From a checkpoint of a small transformer trained on Wikipedia.
Size: 8 layers, 89.7M parameters.
Architecture: RMSNorm before each block, no biases in attention or MLP, normalized queries and keys.
Training: a variant of Muon for these matrices, 4872 steps.
MLP neurons of a small language model. Each row is named by its layer, matrix (up: input weights; down: output weights) and neuron, and shows model dimensions 400-463. Each number is 128 + 32 x the weight over its row's rms, rounded and kept within 0 to 255.
After each neuron's rows, "fires after" lists the tokens most often just before its 100 highest values on Wikipedia text that the model never trained on; "fires before" lists the tokens most often just after its 100 highest values on Wikipedia text that the model never trained on. A number after a token or word is its count.

L5.up1734 [114 132 151 151 137  81  57  91 118 155 128 115 118 185 111 133 140 104 142 144 152 105 136 183 150 166 168 162  68 128 145 145 131 133 136  95 215 110  73  92 130 182 121 144 107 129  94  73 133 139 123 130 136 137 144 174 110 151 135  98 135 157 130  82]
L5.down1734 [162 128  84 135  65 138 163  98 156 133 137 123 168 135 130 160  92 112 130 141 209  89 126 118 106 121 119 122 108 137 140 133 143 145 161 115  93  44 139 129 113 216 163 172 128 155  94 134 192 110 111 184 138 112  91 119 148 121  86  64 130 139 110 150]
fires after: "," 39, " to" 11, "." 6, " April" 5
fires before: "1" 66, "2" 15

L5.up294 [118 102 177 126 170 134 104  75 166 119 120 151 186 130 102 119 118 154 106 151 113 124 141 153 154 166 136 141 107 117 154 181 146 114 112  61 142 155 199 145 105 116 139 187 180  76  74 129 135 136 152 119  93 134  71 116 130 142 145  66 115 122 110 106]
L5.down294 [160 170 152 132 123 112 102 144 146 111 121 158 138 147 148 136 134 145 137 119 145 162 156  83 121 182  79 143 162 147 152 149 109 153 173 164 145 136 123 114 147 163 161 153 129 145 104 145 115 179  84 136 127 150 181 177 104 122 101  91 147 135 131 177]
fires after: " " 19, "9" 18, "1" 16, "0" 11, "–" 9, "|" 8
fires before: "8" 74, "9" 6, "7" 6

L5.up188 [125 133 147 165 131 138 139 163 129 129 176  92  67 136 128 168 110 154 107 100  79 150 144 123  88 143 109 120 113 118 163 167 110  90 111 160 118 116 157 146 141 137 122 114  82 135 168 140 125 109 131 113 136 217 122 138 139 173 132 150  85  89 117 121]
L5.down188 [163 120  92 141 171 144 129  85 121 168 148 161 154  78 125 156  92 162 105 116 102 123 125 138 118 171  69 128 105  80 120 139 121 110 117  71 131 115  68  70 199 126 109 157 139 103 121  70 141 117 162  88 106 117 185 159 141  99 126 122 142  92 138 149]
fires after: " " 59, "–" 10, "1" 8, " (" 5
fires before: "0" 39, "1" 22, "2" 8, "3" 7, "4" 4, "." 4

L5.up2294 [120 107 143 126 135 158  73 193  90  87 162 185  40 136 192 102 134 113  82 166 161 118 102 117 142 153 101 137 158 103 133 163 100 152 121 159 115 147 143 163 154  54  97  50 119 125  69 121 128 103 141 130 167 156 182 180 108 159 126 145 142  91 146 144]
L5.down2294 [190 177 111 120  88 143 162 143  59  77 186 145 141 119 142 169 111 115 128 174 174 126 108 132 212 159 217 176 120 158 137 127 141 129 179 128 114 126 161 100 164 166 177 147  91 154 158 140 143 130 190 112 137 131 159 160 182 103  69 129 142 105 136 128]
fires after: " |" 59, "2" 15
fires before: "0" 52, "1" 16, "2" 9, "," 4

L5.up268 [164 145  74 140 174 135 178 154 114 167  93  82  94 172 135 150 121 129 158 110 151  58 160 225 115 117 111 174 126 164 153  63 187 169 123  95 161  84 132 120 166 121 107 161 114 121 154 103 127  97 193 131 120  78 101  59 126  35 119 115 189  88 130  78]
L5.down268 [144 176 120  76 125 148 102 159 103  98 174 117 131  79 139 121  83 133 164 102 153 116  93 135 161 165 136 173 111 115  92 203 127  74 137  52 117 189 107 127 120 144  90 104 172 124  86 127 103 122 152 161  88 181 112 158 188 128 158 101 115 164 130 130]
fires after: " " 82, " the" 6, "–" 6
fires before: "0" 91, " year" 7

L5.up1546 [ 89  96 115 114 164 108 111 208  86 120 173  97 130 124 137  59 194 124 151 135 144 133 124 119 149 169  88  91 135 147 150  92 103 150 123 160 187 165 124  92 133  94  76 108 111 115  76 181 109 158 139 172 110 204 117 143 126 139 101 146 161  90 156  48]
L5.down1546 [137 131 129 156 161 190 173  89 148 108 108 126 195 100 108 151 211  97 161 129 153  85 150 193 202 180 113 122 155  96 105 113 137  87 159 200  34 106 164 137 121 180 136 174 178  94 162  49 146 118 208 129 130 134 160 107 125 185 131 174 139  97  82 129]
fires after: " " 95
fires before: "0" 99

L5.up1037 [161 147 145 137 152 169 124 103 151 122 130 172 128 125 104  92 113 118 139  71 103 153 124  98 148  56  70 151 129  73 148 169  64 129 113 153 129 107  81 151 202 148 154 161 149 147  58  91 181 114 197 105 127 142 103 153 175 144 153  90 144 117 188 161]
L5.down1037 [153 126 138 149 178 157 109 183 143 155  92 167 186 113  89  63 130 191 172  94  74 110 109 124 191 146 141 176  99 140  87 160 123 149 142 116 122 119 207 213 160 181 126 134 167 205  49 106 121  90 126 131 139 155 153  93 139 159 131 137 174 178  75  87]
fires after: " " 28, ":" 11, "6" 10, "5" 9, "3" 7
fires before: "2" 14, "1" 14, "6" 13, "5" 11, "7" 11, "4" 9

L5.up13 [ 83 115  95 141 131 143 112 150  97 130 150  94 107 149 130  96 129 175 138 104  85  88 105 168 123 154 115 119 132 178 141 140 138  91  85  51 100 126 141 152 136 114 161 145 136 159  87 124 164 163 118  92 160 115 109 143 207 179 125 177 128 182 109 111]
L5.down13 [127 132 140 116  83 166 123 112 108  89 144 146 121 154 169 100 124 215  76 163 111 120 171 135 160  83  81  92 177  81 134 120 104  87 177 141 142 133 163 139 155 125 106 167  89 144 141 156 150 127 102 124 146  81  87 130  80  97 158 153 135  59 116 152]
fires after: "," 40, " in" 6, " Western" 5, " of" 5, " New" 5
fires before: "," 27, "." 20, " Australia" 5, "\n\n" 4, ")\n" 4